MLP neurons of a small language model. Each row is named by its layer, matrix (down: output weights) and neuron, and shows model dimensions 48-111. Each number is 200 + 30 x the weight over its row's rms, rounded and kept within 0 to 999. A neuron's up and down rows have the sign that makes its largest values positive.
A block is one neuron, or neurons of one layer that tend to fire together. After each block is what it responds to, as a language model described it from the Wikipedia text at the highest values.

L5.down29,192,189,244,230,187,223,200,221,165,134,228,252,162,175,156,174,214,145,189,187,187,221,155,252,156,183,202,261,190,231,184,231,254,167,197,193,216,207,263,240,155,195,217,162,220,273,171,187,198,180,214,164,195,214,201,226,264,199,207,220,195,184,209,211
L5.down32,181,190,242,151,194,199,188,192,185,226,186,219,198,238,215,182,245,197,220,151,194,212,230,203,158,199,198,257,233,212,199,242,176,228,228,179,234,191,197,137,242,229,263,231,231,196,153,200,177,195,163,259,202,201,228,184,141,209,136,199,211,197,207,200
L5.down51,226,178,200,210,218,226,176,158,175,163,207,157,199,105,198,207,222,231,195,207,146,198,236,228,203,193,182,184,223,213,240,194,205,186,147,248,196,178,186,161,233,193,202,236,214,253,160,190,174,205,217,237,210,202,236,187,171,199,228,177,194,230,214,231
L5.down67,154,181,182,219,256,213,205,201,200,227,187,197,194,209,192,159,166,225,220,200,242,199,198,177,214,198,226,238,187,200,205,227,169,136,234,259,235,190,216,234,244,182,209,140,212,217,252,159,212,143,101,219,225,206,211,202,211,249,197,212,174,172,165,195
L5.down82,223,220,246,212,190,175,226,235,258,194,143,176,191,170,187,141,245,155,245,222,168,207,207,181,140,203,205,166,289,231,208,178,202,184,226,146,185,226,166,157,229,220,179,246,157,185,195,194,209,221,267,183,178,214,155,243,137,227,195,191,207,197,214,240
L5.down114,230,189,204,231,202,172,163,225,216,202,188,178,178,158,182,203,203,175,219,216,201,193,251,204,216,186,183,174,216,206,236,222,204,101,271,241,252,202,209,193,205,225,185,230,211,200,233,199,193,208,122,203,204,230,161,181,176,202,248,216,169,179,174,219
L5.down219,221,178,225,221,205,225,162,160,244,122,206,211,206,258,149,239,255,160,213,171,219,219,179,201,173,155,199,177,210,229,216,209,197,210,223,193,233,156,178,201,196,239,233,157,188,242,227,272,201,230,176,198,189,220,266,158,162,193,173,229,221,202,203,201
L5.down403,179,208,223,208,172,232,206,149,180,182,172,161,230,213,231,176,220,216,213,238,231,223,218,224,172,153,216,195,170,217,215,226,170,269,232,242,257,232,190,217,219,205,233,188,171,197,206,169,191,170,198,248,199,148,212,264,202,191,233,176,214,212,184,227
Description: Mid-word pieces, esp. anti-

L9.down21,235,203,194,228,221,236,240,219,251,168,215,186,174,160,221,168,186,236,215,155,195,194,198,226,134,201,183,216,178,214,176,214,228,200,192,256,261,216,256,233,192,169,172,210,197,249,215,258,205,212,205,172,188,155,247,213,169,168,192,187,197,142,207,206
L9.down88,226,195,177,204,202,168,170,234,213,183,264,180,201,214,244,190,185,195,173,244,187,172,230,203,175,205,235,184,250,203,234,210,213,192,225,199,200,210,278,159,179,199,193,216,179,208,237,208,154,191,183,135,219,191,217,216,172,175,204,207,135,258,157,187
L9.down117,183,197,235,167,235,211,184,252,197,162,232,205,212,254,166,183,190,302,192,228,183,181,166,233,138,238,185,170,228,220,189,156,177,195,203,204,225,236,161,143,198,217,231,175,208,190,154,193,290,267,165,235,179,159,179,177,186,206,165,211,213,219,255,192
L9.down157,212,220,231,205,205,173,271,207,225,227,189,150,190,207,165,208,233,179,211,196,164,207,229,231,162,169,164,230,202,209,205,209,119,170,241,185,214,149,200,187,186,157,202,232,259,177,239,170,240,192,147,163,190,219,202,185,230,172,212,199,220,217,150,219
L9.down181,193,235,181,180,236,175,220,186,159,172,220,227,156,230,199,170,260,188,207,200,185,240,187,212,231,168,194,222,175,281,174,212,200,266,172,212,184,191,144,198,197,177,258,184,163,139,228,224,223,170,195,228,208,213,234,172,238,209,203,237,254,234,252,216
L9.down277,223,216,242,188,216,187,171,227,232,175,170,230,230,176,202,144,182,177,191,215,122,172,211,215,206,181,179,204,227,203,214,140,146,185,177,155,206,209,206,186,238,201,249,208,171,218,270,236,182,181,171,238,217,192,212,208,190,211,201,209,188,231,181,204
L9.down298,156,221,176,176,205,187,258,185,246,190,158,116,204,176,238,202,202,199,226,188,228,194,221,247,212,226,191,143,179,201,225,155,215,124,149,223,171,187,203,245,226,187,185,170,209,179,222,229,149,212,140,199,184,178,217,221,203,174,191,208,239,216,185,213
L9.down416,255,172,183,205,178,220,162,171,257,227,183,214,243,157,135,216,162,193,188,217,193,190,167,245,173,203,208,166,178,206,214,191,168,167,163,209,171,211,168,221,211,231,185,222,201,228,280,187,227,234,232,182,183,190,190,181,198,207,203,215,174,131,252,201
Description: Ri syllable and "a"

L5.down33,217,178,196,233,205,225,207,238,166,197,226,222,194,272,241,199,227,174,207,185,160,217,202,168,168,162,180,199,231,165,192,172,238,247,205,148,200,183,238,197,187,210,181,237,199,159,159,204,206,216,166,228,174,220,162,211,173,188,230,216,165,256,227,189
L5.down48,183,152,175,213,214,180,190,190,180,204,170,255,244,167,218,209,188,205,271,217,261,223,215,219,200,219,227,157,175,200,192,158,181,206,203,163,229,172,207,221,237,241,201,158,194,180,198,138,214,215,159,134,230,177,199,150,202,151,186,203,216,175,159,206
L5.down59,172,233,216,199,246,231,159,201,174,233,184,226,214,149,198,212,170,234,199,183,218,209,187,142,209,146,194,215,193,311,290,205,183,163,245,188,215,217,254,184,144,189,230,130,180,178,191,186,232,205,252,214,240,197,240,209,192,166,178,180,169,226,217,155
L5.down232,197,216,166,255,219,212,202,174,171,193,193,187,159,188,223,216,171,216,210,212,231,193,181,176,222,219,196,241,173,204,226,195,240,178,219,256,221,208,219,178,206,174,179,203,217,212,175,219,230,62,95,184,210,191,249,205,214,228,230,225,185,199,192,213
L5.down256,209,268,186,173,232,242,200,205,209,238,202,167,178,179,234,198,192,164,209,179,194,210,196,198,220,212,207,178,185,227,203,198,193,209,226,237,238,282,146,205,187,130,249,172,213,202,199,171,187,99,168,195,180,165,222,151,187,190,230,247,161,230,171,163
L5.down271,168,223,194,189,174,196,154,192,173,182,260,195,205,128,190,195,176,172,166,171,232,189,222,164,219,159,206,216,254,237,231,208,206,200,254,228,206,217,197,148,207,180,213,180,169,170,182,212,202,189,216,272,172,130,201,165,194,216,156,223,171,190,144,214
L5.down295,166,228,207,183,212,231,189,254,184,170,192,220,198,228,182,209,204,183,207,180,239,204,186,205,187,165,234,197,220,202,166,177,196,170,175,223,171,176,187,208,205,204,225,224,149,195,92,201,201,217,188,195,189,208,192,247,185,186,252,216,212,224,139,206
L5.down304,170,172,222,180,203,177,153,238,118,213,171,227,244,240,121,201,192,215,241,215,184,197,148,216,220,194,188,217,179,182,216,257,160,188,222,213,188,219,202,183,176,237,175,175,203,215,226,195,241,225,226,219,152,241,242,216,168,144,185,234,158,187,181,179
Description: Mid-word continuation pieces

L5.down8,240,184,213,158,198,268,200,149,236,177,213,127,187,192,239,206,219,222,181,203,202,197,162,182,195,180,210,206,191,198,203,168,227,186,221,205,147,169,180,184,155,213,210,179,175,227,216,169,226,171,137,205,157,182,197,171,229,184,179,170,159,266,185,193
L5.down17,190,226,213,202,174,186,184,192,163,218,155,174,146,202,153,182,254,219,170,197,182,143,186,236,160,175,169,235,197,198,225,286,167,166,163,153,238,191,220,223,183,201,223,151,238,204,243,171,155,132,213,205,242,252,191,150,202,232,182,232,174,196,146,183
L5.down108,167,183,230,233,215,221,182,181,183,235,144,247,197,187,225,201,208,179,246,140,229,191,234,215,212,215,218,173,219,187,181,182,161,127,195,192,188,166,160,257,205,193,147,223,195,192,223,258,217,188,202,202,205,214,201,189,184,161,199,134,244,201,200,193
L5.down262,199,239,210,171,193,255,182,163,172,265,158,186,198,147,266,202,241,180,190,233,198,206,208,226,217,232,193,155,212,145,212,236,194,246,165,191,184,180,158,216,177,217,175,198,161,180,198,181,225,219,177,172,235,266,203,226,204,213,215,174,215,202,151,179
L5.down323,146,168,159,179,172,174,178,192,168,256,161,210,150,214,179,236,226,162,219,215,214,185,211,167,207,253,189,191,187,173,215,183,172,140,174,155,174,209,172,251,201,245,141,207,220,220,188,202,245,184,126,245,231,242,211,193,250,199,176,159,228,228,153,181
L5.down365,257,261,206,192,206,216,160,188,192,122,186,176,127,165,232,214,197,214,213,218,189,217,212,139,142,155,235,168,172,198,268,223,209,180,162,168,215,179,119,201,192,247,200,213,164,209,138,180,231,236,189,181,199,244,200,193,216,178,142,222,262,209,199,166
L5.down406,212,202,167,196,247,170,178,240,190,209,179,238,188,159,190,260,211,183,176,215,256,207,198,252,165,189,191,206,124,170,160,211,199,174,225,221,148,119,218,252,209,191,196,218,148,243,223,192,206,193,154,212,177,159,234,183,186,220,183,173,194,250,185,180
L5.down419,166,211,173,167,196,185,226,163,196,204,183,207,194,178,169,198,181,226,203,163,216,275,170,244,238,219,164,194,241,166,185,212,194,144,150,212,201,272,198,184,175,200,213,208,167,179,241,189,215,151,216,196,245,192,230,174,246,156,195,237,177,178,201,259
Description: Past-tense "was/were" auxiliary

L6.down197,207,206,222,156,248,232,194,231,181,224,144,290,171,180,199,184,201,185,221,152,190,227,240,220,186,216,191,195,188,237,199,142,175,133,196,176,160,175,178,221,170,163,173,251,172,189,238,225,253,156,132,215,198,209,219,182,183,172,180,126,304,218,190,195
Description: Main verb "is/was"

L6.down217,172,226,187,193,173,181,177,188,176,177,180,174,170,199,214,199,214,249,159,271,195,196,230,186,203,132,165,241,188,198,222,255,208,203,195,225,170,219,214,195,211,232,199,189,178,209,217,227,168,200,258,228,198,204,240,218,212,170,171,254,220,201,249,225
Description: Mid-word subword fragments

L6.down380,227,175,204,180,191,198,175,198,206,196,171,266,170,148,238,153,228,208,210,188,219,161,208,248,187,230,197,200,186,205,186,195,211,73,154,159,172,190,170,236,210,225,197,235,206,216,294,195,181,188,170,222,220,216,243,176,213,169,163,172,227,209,164,240
Description: Main verb after subject

L9.down20,179,227,155,239,202,221,202,205,234,143,209,192,202,240,181,294,208,152,201,239,151,262,215,197,202,217,213,189,194,199,190,217,182,132,184,151,186,176,223,245,246,177,197,219,208,208,135,209,176,206,265,173,243,240,181,180,245,235,147,230,192,217,207,267
L9.down24,197,204,220,187,191,226,230,209,186,185,210,202,176,194,209,194,151,219,218,187,235,254,118,229,173,183,200,260,193,149,207,169,203,169,206,215,251,245,253,216,240,225,171,214,192,232,194,220,231,211,111,240,178,158,236,162,230,132,183,160,204,221,236,227
L9.down53,240,190,187,214,176,210,158,242,195,238,215,184,212,197,202,227,212,228,188,232,176,212,214,181,195,216,174,210,188,200,187,200,234,125,217,230,215,187,230,174,207,206,202,214,148,234,207,152,206,221,46,183,228,208,234,203,223,199,214,237,188,230,216,194
L9.down126,212,199,139,169,189,216,199,191,189,210,160,192,206,250,186,211,253,193,207,178,186,145,189,227,237,237,239,224,164,215,216,212,142,246,227,237,197,220,233,140,201,175,214,186,173,225,188,177,212,149,181,230,177,205,192,156,185,222,197,207,212,166,218,180
L9.down136,199,180,199,198,256,144,219,184,196,219,213,201,180,199,187,200,189,184,169,197,201,227,206,216,251,157,198,240,226,226,229,197,190,181,176,157,150,188,183,207,155,209,177,229,226,184,208,177,213,212,65,181,177,215,243,175,226,214,183,195,253,165,184,253
L9.down221,190,213,198,197,197,257,200,172,175,222,124,158,213,228,201,181,179,201,274,208,202,255,202,193,218,236,216,148,224,196,250,189,177,195,190,213,217,211,195,246,162,181,175,186,142,153,202,181,222,185,240,202,209,185,221,195,201,187,174,209,223,191,218,200
L9.down397,189,203,172,232,192,211,190,178,220,213,116,194,206,184,206,212,184,194,248,162,184,204,206,214,208,230,188,190,185,226,211,223,185,137,150,215,170,193,185,206,214,187,139,252,180,164,206,214,205,189,214,170,217,193,205,250,161,220,170,205,204,199,176,208
L9.down413,228,175,171,171,245,237,198,226,213,210,137,196,180,265,226,162,222,205,228,186,197,198,176,233,191,158,162,221,206,201,243,226,141,154,194,176,169,196,246,217,183,165,168,245,144,229,200,219,175,207,126,234,220,201,199,136,226,163,165,206,197,253,159,220
Description: Adverb-ending suffix tokens

L6.down430,253,202,207,195,162,208,249,209,215,187,124,236,166,158,215,274,232,197,205,235,225,234,202,210,181,149,220,209,195,202,175,220,181,162,210,211,256,232,221,231,211,183,162,183,214,195,182,202,143,181,149,208,191,238,192,196,155,240,250,162,207,222,194,201
Description: Mid-word fragments after initials

L9.down32,202,224,194,218,213,220,190,227,174,168,162,216,138,223,184,230,234,226,208,146,205,169,203,146,222,159,252,209,199,187,146,184,198,191,231,204,246,187,183,204,216,217,204,214,203,202,241,228,170,183,161,205,204,179,214,220,145,217,153,202,192,190,191,203
L9.down138,252,183,210,205,172,249,173,234,207,189,188,234,193,182,193,185,213,178,189,150,188,214,210,210,187,225,228,178,156,211,225,157,170,174,173,172,200,204,140,292,174,189,218,171,248,228,144,236,211,215,162,218,190,241,225,181,213,144,170,180,214,159,239,247
L9.down164,209,174,192,187,208,213,180,178,199,199,182,212,185,223,163,263,213,206,183,203,146,213,214,214,188,214,190,203,202,185,175,188,195,192,159,178,193,242,214,190,179,221,143,178,186,145,249,193,216,200,184,192,197,194,110,201,199,176,185,178,229,205,197,176
L9.down196,197,210,166,237,223,160,166,175,239,196,195,224,189,213,162,207,166,189,237,185,185,220,201,183,214,204,167,232,232,206,189,190,156,119,223,211,206,224,237,284,173,217,177,218,176,205,221,175,181,172,120,224,223,246,195,198,192,192,211,195,168,204,192,236
L9.down216,214,217,203,187,185,181,173,221,191,242,206,303,200,202,191,188,229,223,205,201,244,208,260,187,205,201,185,192,221,205,224,209,189,113,195,210,242,180,204,155,211,260,210,201,182,184,232,145,236,166,143,229,202,201,202,199,234,173,175,229,205,166,166,212
L9.down295,246,197,182,223,215,186,152,202,184,181,178,204,157,142,133,228,258,223,190,152,245,242,209,195,188,180,156,205,234,216,180,232,230,213,182,196,144,207,185,173,232,182,195,174,190,188,237,240,209,145,139,192,142,158,261,182,170,189,242,207,191,225,240,204
L9.down318,212,206,203,181,174,195,167,221,187,204,206,248,277,171,191,226,213,189,213,205,241,299,184,163,226,162,206,236,173,225,198,122,183,232,230,259,200,190,237,166,205,201,214,208,222,216,201,212,146,117,177,196,226,166,212,192,171,185,232,196,207,162,243,211
L9.down335,203,209,228,205,211,215,174,204,218,204,210,207,176,181,276,176,222,205,181,223,224,158,216,197,155,256,212,214,223,188,220,193,223,167,209,179,235,232,213,291,185,206,276,178,223,222,166,180,159,183,134,202,235,181,171,210,203,239,237,213,157,159,206,200
Description: Have-verbs after subjects

L5.down22,223,233,211,241,163,236,244,168,227,228,214,213,171,195,214,220,205,235,211,210,215,179,198,138,148,154,190,203,217,149,175,211,196,241,232,163,168,223,190,261,216,136,132,196,187,175,187,210,186,190,139,194,194,198,217,202,214,194,176,188,204,229,221,131
L5.down50,244,210,193,200,225,232,212,189,269,182,210,139,171,206,121,177,187,219,210,157,212,208,200,130,215,189,219,217,230,203,194,210,209,199,150,212,236,224,199,209,196,240,277,173,178,161,209,188,190,240,234,205,234,228,168,167,250,236,195,157,151,198,267,199
L5.down158,187,184,214,197,223,184,197,154,191,219,175,158,137,195,184,161,185,194,198,216,211,162,237,227,208,221,217,237,246,224,208,211,163,231,201,188,251,179,154,176,221,166,243,222,270,224,189,183,192,227,259,187,210,261,203,173,198,209,137,258,204,248,211,201
L5.down165,220,250,157,219,229,212,192,192,201,170,185,196,145,219,144,232,264,189,176,207,210,179,189,206,235,225,180,223,149,189,190,260,214,217,208,251,192,152,208,169,194,213,268,175,181,177,152,193,214,203,196,196,225,231,214,188,177,190,177,198,197,229,177,190
L5.down176,180,203,181,162,206,156,198,176,213,180,185,229,207,188,201,171,173,157,196,217,207,200,215,178,179,171,206,233,186,210,245,206,170,194,237,226,225,201,145,185,218,231,219,186,183,191,158,251,205,146,144,194,198,153,212,171,216,238,270,176,201,209,193,224
L5.down297,187,170,177,207,220,167,173,141,211,151,210,252,215,201,192,159,230,216,183,150,205,232,221,198,217,264,269,225,208,217,275,206,214,136,205,178,175,215,128,163,167,172,163,170,155,214,141,236,246,173,147,209,212,198,221,138,240,202,182,182,236,185,230,225
L5.down405,204,237,154,158,183,181,188,188,164,123,205,170,166,228,195,190,204,169,233,211,180,188,178,238,186,242,212,244,190,246,151,187,218,198,197,232,182,204,228,182,243,164,148,167,198,216,157,163,206,159,127,223,179,240,137,204,223,202,202,183,213,199,186,194
L5.down421,229,236,204,159,205,169,174,230,225,199,134,228,214,171,188,180,186,185,176,238,192,221,269,235,228,161,254,159,201,188,213,163,162,235,240,212,253,212,214,190,275,211,187,226,233,220,213,205,203,241,238,189,145,159,166,235,144,171,229,206,213,232,197,228
Description: Mid-word double-consonant pieces

L5.down58,190,168,221,188,201,194,190,197,208,197,166,215,204,170,243,185,239,177,255,128,228,206,250,242,198,226,190,212,124,200,254,231,148,239,251,201,197,173,171,235,183,219,189,187,230,265,203,188,130,176,138,200,268,197,189,226,198,205,227,219,170,182,167,201
L5.down94,191,187,221,203,225,215,210,207,173,238,144,180,212,199,246,194,167,213,174,114,185,160,217,205,138,234,223,181,182,184,218,166,189,136,171,192,159,166,216,256,179,184,203,212,196,224,180,240,207,201,155,137,224,225,221,172,175,163,219,184,254,205,183,210
L5.down112,201,191,225,234,201,268,174,185,213,209,184,202,194,167,193,141,215,171,229,192,235,206,178,178,208,187,169,198,224,150,207,237,170,150,200,124,227,141,194,227,213,249,171,161,200,201,224,209,146,215,124,199,185,192,160,176,173,196,187,201,222,202,173,167
L5.down161,220,173,199,221,177,196,201,179,170,223,249,185,207,240,197,159,209,202,222,211,146,177,190,193,228,183,207,196,179,204,172,229,221,192,121,191,230,212,206,228,184,222,218,211,248,222,266,180,218,228,267,210,170,193,126,188,115,172,214,177,263,213,204,178
L5.down210,221,130,209,185,210,205,223,219,183,192,211,233,174,204,218,169,166,228,195,206,233,232,208,222,198,234,240,187,151,218,186,169,211,158,223,132,225,143,194,192,239,176,171,196,200,231,218,199,189,190,174,219,264,193,203,195,233,229,195,207,205,226,201,253
L5.down246,181,198,199,227,177,257,195,209,216,248,195,263,197,203,197,187,230,178,225,216,229,194,204,239,223,218,183,176,198,176,213,198,144,118,184,165,232,173,208,215,235,212,172,180,201,228,234,222,155,154,141,193,182,232,173,147,219,172,170,192,229,178,187,187
L5.down298,104,194,208,236,186,182,200,202,224,211,134,243,211,200,163,194,277,191,156,229,235,207,227,206,182,209,182,209,220,124,148,191,213,229,182,166,204,168,187,193,208,185,208,181,184,190,256,199,189,196,206,158,235,227,162,219,159,179,172,200,145,260,192,192
L5.down423,221,182,166,186,204,224,198,187,183,209,192,254,192,206,223,178,182,150,158,222,206,189,228,170,144,189,163,157,204,185,257,212,209,110,241,207,210,218,231,139,228,149,200,202,170,144,232,211,228,222,154,179,227,203,186,257,214,237,216,214,223,152,173,225
Description: Main verbs and copulas

L9.down56,210,213,216,167,216,148,196,218,202,185,211,181,212,129,235,171,193,193,164,212,171,231,280,186,168,227,188,167,213,195,219,220,201,211,291,216,185,151,228,148,188,184,216,217,157,200,214,267,202,245,205,211,206,200,197,143,235,204,225,166,194,180,240,224
L9.down96,215,154,204,226,221,189,232,169,186,238,171,173,231,192,175,160,217,171,165,218,221,242,207,244,157,184,195,214,233,245,176,231,120,163,192,193,158,218,132,154,245,156,163,193,194,190,221,181,212,225,176,200,180,200,157,229,232,229,263,227,198,211,225,225
L9.down101,187,203,204,217,217,197,248,161,203,142,233,255,160,234,178,251,185,120,156,202,135,163,205,221,226,212,203,214,218,196,215,185,157,181,209,190,175,156,177,180,207,217,257,188,190,204,231,173,203,178,210,180,239,214,207,169,252,177,195,167,260,160,180,164
L9.down145,226,194,152,178,193,216,215,213,248,210,194,167,221,239,164,229,208,191,214,231,200,201,214,204,219,152,252,203,210,203,194,220,177,187,209,183,203,238,164,193,206,218,206,255,214,209,164,195,250,171,176,181,292,183,222,220,188,219,206,241,212,229,213,178
L9.down183,203,195,197,180,210,158,216,171,187,190,163,190,219,121,289,186,274,198,207,210,183,218,222,150,176,223,166,223,210,182,181,235,199,170,247,214,188,209,204,186,235,182,146,234,205,222,195,239,149,180,211,177,212,159,200,175,216,186,247,204,260,194,182,207
L9.down272,180,154,205,150,175,184,176,196,217,168,198,190,218,234,150,168,165,196,163,209,241,255,201,193,209,198,214,217,171,261,171,182,275,152,217,152,210,202,198,191,217,243,158,166,148,226,154,228,215,180,147,189,205,174,170,196,201,210,192,189,237,188,207,164
L9.down306,178,223,182,151,142,195,220,219,234,157,279,202,208,201,213,207,168,202,174,241,189,212,204,241,191,210,177,260,201,215,223,208,230,191,171,233,159,205,178,180,207,182,202,191,210,192,185,192,221,177,187,185,142,188,177,190,168,160,177,243,152,174,169,163
L9.down326,208,172,229,165,159,154,188,186,232,203,202,190,260,200,193,192,226,150,179,178,213,214,189,175,181,199,198,240,173,206,168,210,201,161,278,180,235,218,188,194,215,220,242,160,196,186,168,220,202,150,147,192,224,242,198,236,241,191,265,209,230,244,202,215
Description: Word-initial "l"/"rel" pieces

L6.down76,162,249,202,171,204,270,161,241,172,198,207,217,236,199,207,199,248,166,147,225,226,210,195,218,176,231,246,202,203,274,246,190,265,205,206,179,204,181,181,220,186,182,236,188,145,149,168,172,181,138,221,191,206,228,244,189,220,160,192,159,270,161,206,213
Description: Mid-word verb completions